{"n_layer": 17, "d_model": 192, "n_head": 2, "n_kv_head": 2, "head_dim": 96, "d_mlp": 768, "vocab_size": 3788, "activation": "squared_relu", "norm": "layernorm", "norm_place": "pre", "norm_eps": 1e-05, "positions": "rope", "rope_base": 10000.0, "rope_fraction": 0.75, "qk_norm": true, "attn_scale": 0.102, "bias": "none", "tie_embeddings": false, "parallel_block": false, "init": "orth", "init_std_qkv": 0.046, "init_std_o": 0.0079, "init_std_up": 0.046, "init_std_down": 0.0079, "optimizer": "adam_variant", "lr": 0.0019, "beta1": 0.9, "weight_decay": 0.14, "lr_head": 0.00356, "warmup_steps": 279, "schedule": "wsd", "decay_fraction": 1.0, "decay_shape": "sqrt", "final_lr_fraction": 0.0, "batch_tokens": 16384, "seq_len": 128, "doc_mask": false, "train_tokens": 131100000, "steps": 8002, "dataset": "wikipedia_en"}
MLP neurons of a small language model. Each row is named by its layer, matrix (up: input weights) and neuron, and shows model dimensions 64-159. Each number is 128 + 32 x the weight over its row's rms, rounded and kept within 0 to 255. Numbers have three digits each.
After each neuron's rows, "fires on" lists the tokens most often at its 100 highest values on Wikipedia text that the model never trained on.

L8.up140:116171117117062154116156112093150112154033154148112109139164107102121120106071131108098160112165037152132105170161180147102145091178146124158180084169098095103132153203145119154120125035101114162091145147120096126107129133110158089143124103153102126167174111090138205064139159119100077165
fires on: "\n\n", ".\" ", "career", "and "

L5.up550:092114127184171135117127157159120181073114077133186140187113137078119176120145170107051109121145136095157142082129179091101097104137084091146144082151142137120150126123082087117107083079137120185119163097163149169114133163164136151128087142126120179167187125081115145186122143117116175123
fires on: "ed ", "ated ", "ic ", "to ", "ing ", "ited "

L5.up726:068153124115072143158094090102096067124104121132111133122133121171136086092108158135107107110165102117151143123166140164061096139203120122115096117152127167107053153125147103139114119092147143111138071120125082118086147096099115106188106108157112086200167145104109138048173177118138110095
fires on: "\n\n", "but "

L7.up118:072155108149125151187137165110119150148132160080187079145113139098104083098087162128120096147152105148057110193133107169099117107147157125127144142169168129102079134105145144086150116160150114118154126097171128081146163163133093065056142196149117178149141148094109093113110144067087154115
fires on: "in ", "y", "g", "ak", "re", "ir"

L3.up734:089106126141156100141158098159088160184129102117095149143108126147154140168097176107189088109151110171131184133198120118144132116119152189169148121132105135115145093027084087144145137146177111148159145154128153133135140154165102152150147100144168165143071102109073167164149180130189148129
fires on: "L ", "T ", "A ", "I "

L8.up723:073149131155121131167157118183155131077144102123131086135137128160113114092113079090119162081139082128102114099174119118135137123191076072136132098196155175048125094149123092142122107178136177107123066109134117131122160131130146098103157152113144054147124181121097144140152090084141153164
fires on: "\n", "wh", "recog"

L3.up603:089113093139171098164141088147080120142169127106092163142157169164107131176148118115056117150121142143068155157194127115102120139181111131107149077154134161095149133082114064172107132142141110128168137142115159099140093172144092142158109056187142153147118099079107132127182219123089097147
fires on: "I ", "L ", "our ", "W ", "II "

L10.up460:149125123132187108086164133077062073063130030111106161154136096171161109170123125117084126153144091138109177136112099111085146137130116152081159128158134164110143163144094121088148129136109142098063064172159122127044107135125168086149131147116084150097159116189140105124103126163078112137
fires on: "an", "or", "in", "sum"

L3.up255:099107170104128185104120090139091147160177097109096171160143189123154120165130136142170119099143078115110137115109114160149157106094087168105121135154169132191203147168131118159087152124214134161174078193161136126104132068145130100109102134119161139154153079114100111181145108103204113091
fires on: "as ", "called ", "like ", "including ", "included ", "include "

L11.up77:117179178126077077093095087181153076150156177120085078138136131086130187134104113096090096089123131110148168136157123164152163086205079108163165136167131147178157195113128153142060098122092065096142110120118126132128096124167187100085109132114125119129157075194103083076137119148063117118
fires on: "re", "and ", "n", "playing ", "a ", "– "

L2.up650:118115144097100166150168111114082121170095155122093107165128107159112134108148058094135166100112113095124148102083129203165104082146108078119128135157084126185155146122137111123134081046191130138173125171149153130085100137154145100133107120141209185140153116155187193192191074069154117134
fires on: ": ", "\n\n", "information"

L2.up577:120058054099081130088152125116085107092109153108162097109097153164132135071076091107099141163055164112095181127126110186131128091149158141158147135169084135114135073103128136117134131163118138135173138147140156120145133163130188199122114096087126143134153101125104138142132108188135095152
fires on: "| ", "games ", "als "

L5.up398:104133049121136117116176083138094078129175138154121099096141169133074122132097154143085069032098109089123159127176111152140126174090171133184174132130080170141159116113089132103079135169137173150153112111132145104132069169139135108105112115111171130093094190137101123159128125081162119127
fires on: "es ", "s ", "ations ", "ts "

L6.up759:166089090148142097122120079132059101127109105111189148202090146077148099108092123175058085054114106137126090156170105133152123147164115121168141116117103125182144123118108114172078101125081152136193095180146148105096095126156120130109136104160122073068167121163093123119131130133137179087
fires on: "its ", "ri", "s ", "of "

L6.up532:104193134099058126193119128164105132123136139151152112198124180117143138127139087130125105083088089150132129103156110181052085150133132082150164141133120117137127138176113190150188124114139088143188116112142154114148180142148121076095134183097145128200126148086113131139062150134093134154
fires on: "ak", "k", "ir", "ing", "ac"

L3.up426:163098109098136123174128129147152137117163087192071200163103127133088114178131098104102052097157141106129137097202132144143140143160144164166111095151167149121108116114077127195113051170155149133090158118111164122144154129146099153134092095145129146164118127084099161080141155144088176147
fires on: "at ", "L ", "W ", "age ", "ent ", ","

L7.up212:097145115134154058147159116116140155120129143158110132081159149061147137196086136180120127121135101127094192135179129138138105119152114143158160106140107185144086119146161182085175076107128139124129106118200163191129119085162101117167090118066134096138132123113106110156143156148148140131
fires on: "s ", "ts ", "t ", "ings ", "es "

L11.up336:123122166098122114106134109147124121110157158090185136129115129141178145092130118138112039181074194134151054100032165128185159145090112153161174129127120110154138154183158076123076112092120110177127150048092143147126175139146085139092128090123126149103169113131129115097180104128094102166
fires on: "v", "l", "m", "un", "c", "arm"

L8.up457:176076050123164152085180139131072153096110161122123105126150143194115115128106141170135105173146170155073153081109135143078127131125125080115093122168079150125167160154133130164088096142166071156144123108103142077128071169104111112159126120116104194213137120139120107141048168112116153090
fires on: "in ", "of ", "Website", "ther"

L3.up317:111103180120186073180131080135086121110188057138171145152076218168178162137108189097088089175087152106086175109146176090160136151160102131130080119145142128109131119106132101132076118125098082135177119111088128107125133155145106149122108119118142154090157083093107148083129090135111160094
fires on: "L ", "all ", "ong ", "W ", "ir "

L8.up100:133114124125169133071141112149141103153135152109177150157167142164143093114132109102129138088127121094119062143092192123076210077141159135090181148188163120116129162134168075089169141087109124167132059111049151182117094111124090134144125111177131109102149194134119194091176122104119142144
fires on: "of ", "\n\n"

L6.up280:190110166123122065074096094117118142118106150103063110156119173116139148154089135084145149179115136112094097079101154109129138157142065123062148119130105124177160143150152142182159115119121129132144114122146152120124116081114132041161119091103154114165194084114102143133106136137115145132
fires on: ": ", "at ", "near ", "within ", "end ", "on "

L9.up446:126163066141123130136124145144120129042178033145142174135130114079148127138104160111076137165097056150081099155092088150154136090128118136127198112146103178088134136128143120135124164112111160139116088126133126136075097152124187106159091112147144108049157102159107082106143102115174124115
fires on: "or", "ur", "el", "in", "ou", "ol"

L10.up550:113172133157072146144080142150175129147131116115104129150106177122122056117086135143098120115142154128110094105086076145179115182142120134186122133147173148186163096155067110172102101157158163089118084150168127149088119120121140081133091097063154105163128079126128086099129135113117130185
fires on: "d", "three ", "two ", "four ", "ro", "five "

L5.up83:158131102088110126056151097153068161113130186101189165152114171145068073100060092097136102102137128125131171101173150173085090121116153125130105112155108078156146139096130173135177122155146199148134170137138060131112137158104153115090094122127110130126139074133160158122131125131176128109
fires on: "| ", "("

L9.up696:135125131130109114165147130205110152118138108095162125111130111097148123150129117093096123102165141154054152102087123145158086229166105136094127176150160167093136156166134083142132104079202125092115147162069185113114150097168129068075150120149170108090171160134171130166117164135131127072
fires on: "a ", "is ", "yr", "to "

L3.up384:105168132107099151120124116086141149134128163153073130090169146143139180204129115150168106107178043042106152157121155130104152130181142156152157147146091197175184147088125107116100156129126161138127134138114122106103119149172092136110156076135152145154146142122085114135154103154152125133
fires on: "ers ", "s ", "students ", "ors ", "es "

L3.up196:141135084122088091097161069146109157091117123128124141149157104152106104152096122138160159106132074124108111121172138117119207119099117150119121163147107157135145163153107086170085113146184104131145120138145066129145198208127204105106104110155103106054169153171058122071111189110075131132
fires on: "re", "Gu", "w", "st"

L2.up213:114126190112155159153178127127067175139130162054142141155136123130133200134115094115073158105100116074135083148148123176131131132129074153110129163142127133147130163091167092103111054127201102096185092180193141147149132153173143128113099108135125159083088083156117113185129115081138151112
fires on: ": ", "The ", "the "

L8.up242:182114162146118151085111093060140115085113106186160123123114143177074091112086109133108170066145145105131073119151158129112143086082166178090177093195150121089157191109176100124092096114165180117096102090126104107078145143106091121143144135177149102111134099144122166057118152146093147085
fires on: "\n\n", "n", "). ", "ast", "ov", "ost"

L7.up81:118113093127139170094156088135114137157128133180097156097113190128141131236135169142140112149113054141085152166168133102174118088138076136090218150138123151070166155128075084097042161123170114171122120184179131115061109126123120083087123111118091108114152144141083067147124092119114133096
fires on: "as", "es", "il", "er", "ys", "le"

L6.up522:046113102087073178141193123122068153069060099133202088146112149123155114150090081128095140106118109110149142149127171094129167158125132083140146124112140123205114151124179078108125127147160113120118075114120123108102182109172107103106139124184151104057149127134193108131143142117123074122
fires on: "ti", "wi", "est", "si", "Au"

L3.up730:157116122162127113127136067129059143097132145110101118131086122081057134167125140155082123107121109134087072214134139132106166123150105133109133081106100131157184144101124058135086080137172085118159109145104144110096162152146163121090124091121160130081139144143111148075182154099138163097
fires on: "-", "ing ", "C ", "'", "ly ", "of "

L5.up604:113154109213130138145133093101142096152152088163153137165096126190140143122135131095164163147130164152072188150093140100111106190137144200120136092131127163083179106167084088122194092134094124166145115084153155139054147041168092120167162168085161095200079091063063163161121077128131135093
fires on: "in ", "to ", "/"

L12.up710:105210081136119171136159130104131104147114093173106156097122147120109157136070106120069098086118075127150204165182138143075115154147147175117162135118053195119147147155060079164060151078103121204117084145105140090092105100145098065109121096126179081079135116128169126141111078150085136116
fires on: "ers ", "and ", "es ", "ities ", "s ", "ans "

L2.up251:142143108146061129178172101145094103114118109110117106110144194164134132098113058103166140143080088108194159127165126198104099140093082169132113097128116098131167133178130117163075097136101168135138146062105145154131149135149143157145081121123174133120107142081156071104189123125145139118
fires on: "|", "the ", "===", " ", "ent ", "or "

L7.up364:121192119177138124175083101135152118162153035113207074115109158121105122134169123112140084090101116123151169132061107115134127122093141137125146069134150104110157107078119109123102169133091101178101076165141187142078091061131071108155141164144120137128160170089137163156137065107143101116
fires on: "ed", "/", "al", "to ", "of ", "ter"

L6.up746:109132152141132134145104151130182166174153151168169149159137139088110094146112151097104138141171167087064133145117173170080172131108093144052128105156175143178170135112101122122175099132154079130136105077090127137089125016144092080083114161103176099143151185057095138101160113087103076167
fires on: "of ", "in "

L5.up485:106153130083131105103109104136148173115099130056173131104133198150078092109125128081115095129122158181175159131077179158131128132091123147134093144166109103071119167125176186177131205112143109080183125159125105078142125149131055109138154118158106160102133138125117221132110145091124081083
fires on: "the ", "ic", "il", "|", "== ", "v"

L6.up295:111124144072118175086150110107083136195054113183108149121081138125155136179113141124123178125124105119148155129098204086123151113231125142112072143162123150117134178152153098165104114131112067146104136159191098115106142102181141137158158130155157133139153095148164197082103151128141159176
fires on: "om", "am", "on", "er", "ron", "tion"

L8.up295:092107137090085145116131071156101140151132118131086174078122145167133151154099144130117134131119060125116119129151085112175151109174126082080144121124155223072116144171132139130099137165113106101095099121153120147090051107137147086071165108153082158105174224103158125126023104116105158100
fires on: "es", "as", ", ", "ep", "f", "at"

L3.up293:112161111090133144092108101161130137205148107119063095153168210181164119151088138096159111094141081102120153147094136142192126136131123167104116151139173084186158125143105131156101119137169104131198131172146138140110090048147093070168115078128128122155174110151045158112122158106127135112
fires on: "in ", "as ", ": ", "at ", "like "

L7.up5:108168124138114117132119122147054117192104084187151122142149107191095101122125148097125104104143143106137097145133164142066114102127133113128126094131170122088115159111119119152194113125123121124146025124140123150067102083138130101108136181178137134168119149107128142062112131139143167143
fires on: "of ", ", ", "y", "em", "with "

L5.up253:134161115081083124120154105162141132179140149171161121112154146161156158137119124114165086120124054089148155101076108182172159143126120144093107118157176118132132130161156160113097099089141109130150093133170155133160160092160065114112070112111176153132171132109081151131112136118103208070
fires on: "as ", "including ", "included ", "like ", "include ", ": "

L5.up656:068167113136125202156130095107129132179088127100131108131098152140124098138084095111111129138124126134183132168084086112129121142120104145113189110204153123083170118125132124092119160108161102154138116098148183129125156183152151103142127140232155113222125178155118142102068102133174140070
fires on: "li", "ther ", "ach", "y", "ady ", "f"

L5.up425:041142149135122133137087137183164115163105118132148081173166138211094149129085113155144048067128107089157129166123087115132128123116130163174116138154170161160114095094128128074153125137128170145135161126161142136133107150139102114149109149068100140146173115133128089091175111150133172082
fires on: "| ", "ter ", "er "

L12.up56:124146122138083137121082169182153124104193115108115138140119104108102143170161142187095142124153093159117096108152131089183126087124134158180167132142105171192123152145105127142078113108113173108147118203166160133088115165127157074140090074124176051148101148094096122118125069088115112110
fires on: "ro", "b", "-"

L7.up136:064183120139170129130098147112130140174110084132109136155147111142099121156152117101111071165128079141110134149145090148144166148057072150151149100195145081100085129111165082089095154194208111174157114075102156111154145089155171142168077146134129147154127111151140159146110158109169184085
fires on: "di", "li", "tic", "y", "ati"

L11.up724:127088077102100096091123041164119089106195126084113138177172156148080153177097150069117108186085126132100084142084171074113123059146120088108155088151152087161159139100089134117199144139112105144123157112151103128109136095097167104094095103140151158183152165164138128153117111127139123179
fires on: ": ", "for ", "n", "of ", "against ", "at "

L11.up665:059187160103122136129127111139098115177162167125148106110116149133132056162137126101089137141155136138082131142122092095089135090143136091164060124112102077149216146134111133184156116108104135150056089123170138119087156140168203129027135110168151093161147144158078031124156093152099163134
fires on: "us", "ex", "t", "\n"

L5.up502:110156112165140081112200111118077112074145150190171078082161138138164152159140127180118078104117043072151167131182164179150184123144092126171178189123063161149149088143116121069118096138151166096095104097112150124110105162163161130103059107082143159138097132113069086180118188125177156119
fires on: "s ", "ers ", "ings ", "els ", "es "

L2.up245:112152109184105141148127118182182142172036123127185072135121179150090107116118105142118114097105069102136133148140185132075104099134082184134139104143155176166079114183160193110151181103113113137148146154141150137093150114134119064126127101094127111139111143156154166138137089172102125116
fires on: "ter ", "Candidate ", "|---|---|---|---|", "before ", "|---|---|---|---|---|", "|---|---|---|"

L7.up706:100150116144122163086122151165049142151103132150099117148136130127092106175126162114136098135130120170097149178148172074044099123159109109083110134174163096103134169096068128119126131112134120143090108148136175125102137137126072081173170120121133176205126189157052139147164103119108145047
fires on: "th ", "k", "ton", "ag", "at"

L3.up189:116115111119138168158081072068124100141096145163144094153114106123158126111084150133077121137174147149108178143093097173140128074109143115154137144162106094140133136112107064148193137162091165155100130137120095106075047150142118139108162100148150143106091141117102086118150028137105101119
fires on: "| "

L6.up484:111168104118130160087151124200118103187141164156128154158129169093147118159132171155087171110169119089122140152160123155095145115185115154141096108144081122111100137139081042135057107136171118169135064097137104167100131092160075119117083105192128156150135157114115169089143169093102124112
fires on: "\n\n"

L7.up235:111085127080066143057104079105157124187130137139126126155144130203109124135087137078116099121098135103105163138162185144065176094121119106130146126154147125147166197185129157142184126128156103099126104174186103153155122102169138142113128132147121116119132104091103110104162055137102124122
fires on: "of ", "by ", "re", "with ", "for "

L8.up195:135087153103153131138127142107125148195153112182143144158128085175110067147178116135066136134175100123116136127111141123163165097129145191100096147160153148144135168122112107117126140117111082154093045147059206151105080122126072120149081121147080099148164106125132246126115129150220087130
fires on: "tion", "ick", "time", "ack", "\n\n", "of "

L6.up423:110084134111056088063146111140181115201107118107124090181119172166126184088096155063101132119108118099164178141102144154139124135136145135086167047164153144119159158127165141133196142085133109150164153177083114122130083107139129109094156105145167135136168076030096166116191141093159164113
fires on: "for ", "\n\n", "to ", "with "

L6.up631:125175142160136088136161118085118166119133076144120079092127165164131143149157170137131127104164126096159099115103124128085143116152115135104228078152122101116188168119101130167106102057153109153086129140147153141124150153151098127147119091134182114184162115080113129138111154088133161106
fires on: "ing ", "ed ", "az", "moved ", "ning "

L11.up710:170149081161079088110060136113119163121115159093065143218142187131164148151113107176144169131048104077140176067131103152102106102159133170180107093137097166113155106102121130130116129119127166120109139094127139099112128146146127120098067083107122121170184081073161141109096078128131204152
fires on: "- ", "(", ": ", ") ", "of ", "par"

L5.up617:129182117109057179146160116094121091162146148117141083121152089086094177169070081103128110123117117090144137070075137110129129154145106168112163081177140098098153197111143193093108163120157056161146128142129168099167173101120121072119088117156150072129147092188078130103126136089088124109
fires on: ": ", "as ", "by ", "di"

L3.up361:135117151154129140154059099170113160151146123119132170206156119147130124128090105130104150073205144174103137107095154117124152137080135139055132114134137121111121144131093079136070115134076139084099100167163123161119148120137170078087139090110179129123074186196127158141168093116137117079
fires on: "of ", "x", "Ap", "po", ", ", "single "

L9.up561:152109082122154123108172090174127073144066193054187128153108139177101134059069124136108123140127101165135178174114097230078167131121099143139146115160128087153114149128157149162163148172124136117158117167200104119163159149150160132149115098086075138153143141156203099076149077100164161104
fires on: "| ", "first ", "Team ", "cod"

L12.up239:122071140137157114131171086045138130179135096125176112145107115130122096181135107143076115139089182139154152073119083150119140208100110146143136104120135127086071144180094105087089149171171159134169093151106139130136103129125110142143140091152174088154167156133168093139133106121114114121
fires on: "/", "g", "li", "ES", "D", "G"

L2.up734:117105175147183143185075160154094191133139080134146145140128102172126145170128042120123158102071133067170147150176097162130153115143045110073158107115104077122155079095117126133092079093161123147161112109196172099119143168160116118133145118110175120151116162134159150159131091107118118098
fires on: ": ", ";", ");"

L8.up21:112181132102064157140190119091101175134114098156185087189052160160098141097064048170116140130129074137138129176133080193118095063106106149142142115123087096162115139101114128182123099127111158132139138068066136172146127139144152060138122143146155137122177127129184141106088096106109142193
fires on: "had ", ":", "made ", "for ", "and ", "with "

L7.up549:158131061147131108159167077139077148155122109087179101122168159049112124120156128118140135110114136133150146053085143135129131125089127119171118068129092070099110143126026111129100123105124158175107112129097114122096127135145063090101123112185161110150119137174133140118134089154127110088
fires on: "and ", "to ", "of ", "or ", "i"

L8.up649:143090070087107116049180114125067106155128110126152118119157120157117097119136093115128135113079115150133124075176150185081145165162151112131117101116138099153155111115135086160093135120125048120199156079128167131091121185134196096154087115143142162102133143119217107157123140080081094166
fires on: ",", "ate"

L5.up515:109188079149176102171147112131074127116166136132128094114093143149143156141121111149106185140092140128163142125119125101127113069126088098138161110193108118056101080147111113154052118090176123180086145102156187163150129169143139156121100122127159149132091128125130144112101119090122150075
fires on: "|", "r", "ul", ": ", "c"

L5.up763:099131137201100128182162070152105151114154077116148108153124137193090125127143118126113138082083117141128103139197126117144086115137117101145134170132143210096145150175128088169133113185205154140140116118129131100095112140163144087096122119173146054137152165133116129137135134107119134129
fires on: "\n"

L6.up252:085157077124139179043174140123123110148136122158127119098169101136080114189133143147099049104124110077094173086209137149159101153123104174193170132142091183170099138147118098136092139129180165140142076177156126074109085141153100139079125070118174131143144192166156103086114159129143130117
fires on: "es ", "s ", "its ", "ies "

L3.up5:069133135090059144122097110176178132147142087097184128185111124046134127199106171107140118111127160155154140129177165100153123144153080170092119082150142155118149122128156112120159092112138097182086158135123183145090138182189086108085121109103124109144155103119115135144145158135141131127
fires on: "ed ", "ited ", "enced ", "used ", "ported "

L8.up45:099166162164140151125156085094129120097134133107167083112117149162181090127151093112116139163158125093129123174162069115144109091105129114156145143171154111076186158158104086184104139125163171099115071163125194138116147087137141066069150156159130087161124144126112065097169151118144147106
fires on: "\n"

L2.up86:131107132135140089129129089119116149139086128099179149158097118128118180206102157179163136146131130142106162078150120178127099147174117145112107085135144168143119092109101128094106113097169119186136130098079134080104189167149150159194141113155211149140120122095117135168092175140172128072
fires on: "ter ", "g ", "ick ", "George ", "er "

L6.up293:124112126085123081115187115142107139128126126120157131119080180076111080108092092132088158088115141126158168100110147149101131130091146145158089103183155141117159134094124146105161165159093120119219147087127131110127128218105124102095091100140064123099175168161119184173067130128135118081
fires on: "the ", "ed", "h", "s", "v", "4"

L9.up548:140121103081102101157175077111203082139112153135119139139104184128060173165116139104116140160074132163114135140157143128096083046119099072104134089168093170172146130148109123140188136062116117182141185205131151134109129139130195088164124101153129158152102112101146149143145122130137140048
fires on: ": ", "\n\n", ") ", "for ", "| ", "\n"

L5.up590:114107086166161128129180092176118118124112089222142144128122164171131173157105137084081149136075113149115163155122162123116144140147091123131135087133085168101157155136138115113124109157111058109127136104114138163154173145128190123135066092076121091116156128083126114087081080091092170169
fires on: "on ", "L ", "all "

L3.up513:133175115173145137174131154128103173128147106073162163136110133163065099163113121125101088087096116112177085144183129136062109165173121112076154072152117144108158145116098101137155065128111114132156134095129107118128156158173101171152145117202120134122165076117044165143070118129118194094
fires on: "to ", "in ", "and ", "ic ", "or "

L11.up757:073113105109152158155113130116128156161118099156126103141044172146144103162101174123143104119150082143109166098111067105110079166122105091143142090150128160097136121080138191148102138182161154139104178087106147137124148147144048086123160134131131102115104115116108142092146117155085122134
fires on: "March ", "January ", "September ", ", ", "February ", "June "

L9.up734:147153107173105095084101145145143158155120092140089159112149170136137125183115120192166162144090114119090109133092090103105092118201099090088165116141109156127149171112132149111094102137158144168124165100117175127138137158148090074143079091157162112177144157136154163153066105135130139144
fires on: "as", "- ", "Is", ") ", "s", "es"

L5.up727:154105115094173177121101137165100154143116158132145083115123230155119080146110105142195104161101136123071148080089125149114132094110128134162122127148085111152121109159143137166068102111162166109126109067174131064085094098133106146120160162145171139179137118095114179115097119082178109108
fires on: "of ", "In ", "in ", "ub", "around ", "es "

L2.up663:145072104110108078097155081104077113123136176090145084133174200174133114041071106109141142156127165114126147068129129168086108127128131065129171099111108099165118112077086146163214130141129149167160188127161108115158132159120148124161103151077094128066164117122176143123135113154160124091
fires on: "| "

L8.up393:057142143133085141136104136097148080138125066146168094124181134158179106080141129088065165129132126086206125137123176136129135111117131159178120147177104121104151168129143110110154109113143136143158117105161186138097127178122113103104169148105191096140166157090121135125179123086180146076
fires on: "\n", "\n\n"

L5.up60:167182113118132180112121111129150150153151121118183074155160131100086119161116078124156126130139103111141158069063160132129137105182141087083128098187140179162174140142151174114145121094147074118142141118123134116090123135113089110084072125127097117125153099112044134196166136145100146162
fires on: "as ", "– ", ": ", "of ", "s", "by "

L12.up275:111221121101076187166190110110143107087125118102075149172114105131097119147104130107105129111184094094136150136117138145161104103168139082126184099112122134178178169160098109138093123109137083168142070107081132121103092142139176085130112076124154094098199085155109158142081133164076146140
fires on: "his ", "f", "s ", "and ", "– "

L12.up626:128109130162126199144165141078082100200087121158146092175121156135137088146138122073168084157103185143151069143090127118112100159117152152122146093131165112074095146177116106137079158130126128126143124130154191137152132142154096083109122115134137114132179123173140135119118165125116136100
fires on: ", ", "and ", "li"

L2.up522:133107135137116145118171034092085129163057142137129148132082134201115062080080085108104151125083126127107167123130128164109167123154141117116137074138068085163148120057074166180156161118134179139208142128141143079158169120096218146126158128108110175164128143108168146130175115109146135107
fires on: "| ", "Stadi"

L11.up552:089164114098090162150103095082165107147113165108143104114128131170064099173141116138177140119137155134120142159147100148154125174185129108131107154164161138130148156108109113108082142148114121107139090146072149128103149147142164067165145071212151057161131129130119142122127037123156102077
fires on: "f", "li", "em", "comm"

L3.up26:105102134170166096115173109139084071102138117142140152166116145184114117155120157127116084137111121096047112188134148105121152142101097168175144075151136192098122082116116045179128097177160116092170119137095151137119098144143150110130113128142080127121172099054103119169100134086127094114
fires on: "A ", "an ", "L ", "W ", "I "

L8.up491:079139174088167127147094123163156147109151098091126151142152156188102096145140126123143144077125161113127137123082093150134127017144108142113136138135136166127101108100121142151097080053120146169108160152130149093092060145179171119154118080139164150145120142112096107157095080123114098078
fires on: "ver", "eng", "ack", "our", "n", ": "

L9.up97:138162100150136133108158104153124082194134137101126139154158174119068100122131178140157090116160145113141179143086147146089082112143093121108104097163165093089116173084163111139171167108148085145091059139104168074058081106135098131134141133122141123122104151155100079128135126107134170110
fires on: "of ", "al", "og"

L12.up683:107181105063086155138120079110103115188144097116140138131101124143073139102075132135106094085116130154128151152141107153104079101183134147114129121135156095177116117082106141137098119064114155121120118100076110122125127127137090143145117119184142093155200125102158192052156156124103115122
fires on: "and ", "had ", "later ", "ally ", "an "

L8.up405:097106123154143064157142110156099107112149098129129090160117111139073167165109131145099157138177093056115112167171133131166176072139147145159133090152171155150139090146101132125138131113101162102136091141108162158103114111115124120133140059185191107164159111083100123109124146108149097119
fires on: "for ", "-", "first ", "th ", "in "

L3.up747:133143090123149117127134136130115118145074098093143114110135153115164156169150080115133173125159096135119127103094076226094057180112103127142101054182093112141139139147087155177104096098110125195129152105110202138111208093135115180148072134063181157149124125131128098152077118161134125128
fires on: "|", "ent ", "ip", "ough ", "an "

L6.up688:112081130112128143122150160147065204114189138093125223172159081102088117160121091089064118159142205155095124157091146147188129077132086101099186086121109088127125148098134063111079118185189124125127140086194169074122128138149148142140125140127117108137075098143106122193097072127196126107
fires on: "of ", "| ", "(", ": ", "the "

L8.up24:113146167108077197124140097152089084138107073163129187166120139155085114131106081165164082087130117119167097158176081094215113125142124106135132108158117104172128145090093137154048125136114150145164092191141136133067093106119082127169078077133103114074168135178163123126134100112102136093
fires on: "s ", "its ", "our ", "al "

L3.up643:188115119114119117103128075155083164105123175083116091159080218124115139121108121130122155168082107115076113105101150099120135104207099102136085116158059088162195134112096191179157142135107119126160229138200105107100174154116184111114117129158123115156162117168162175139129116119135154160
fires on: "at ", "Date ", "near ", ": "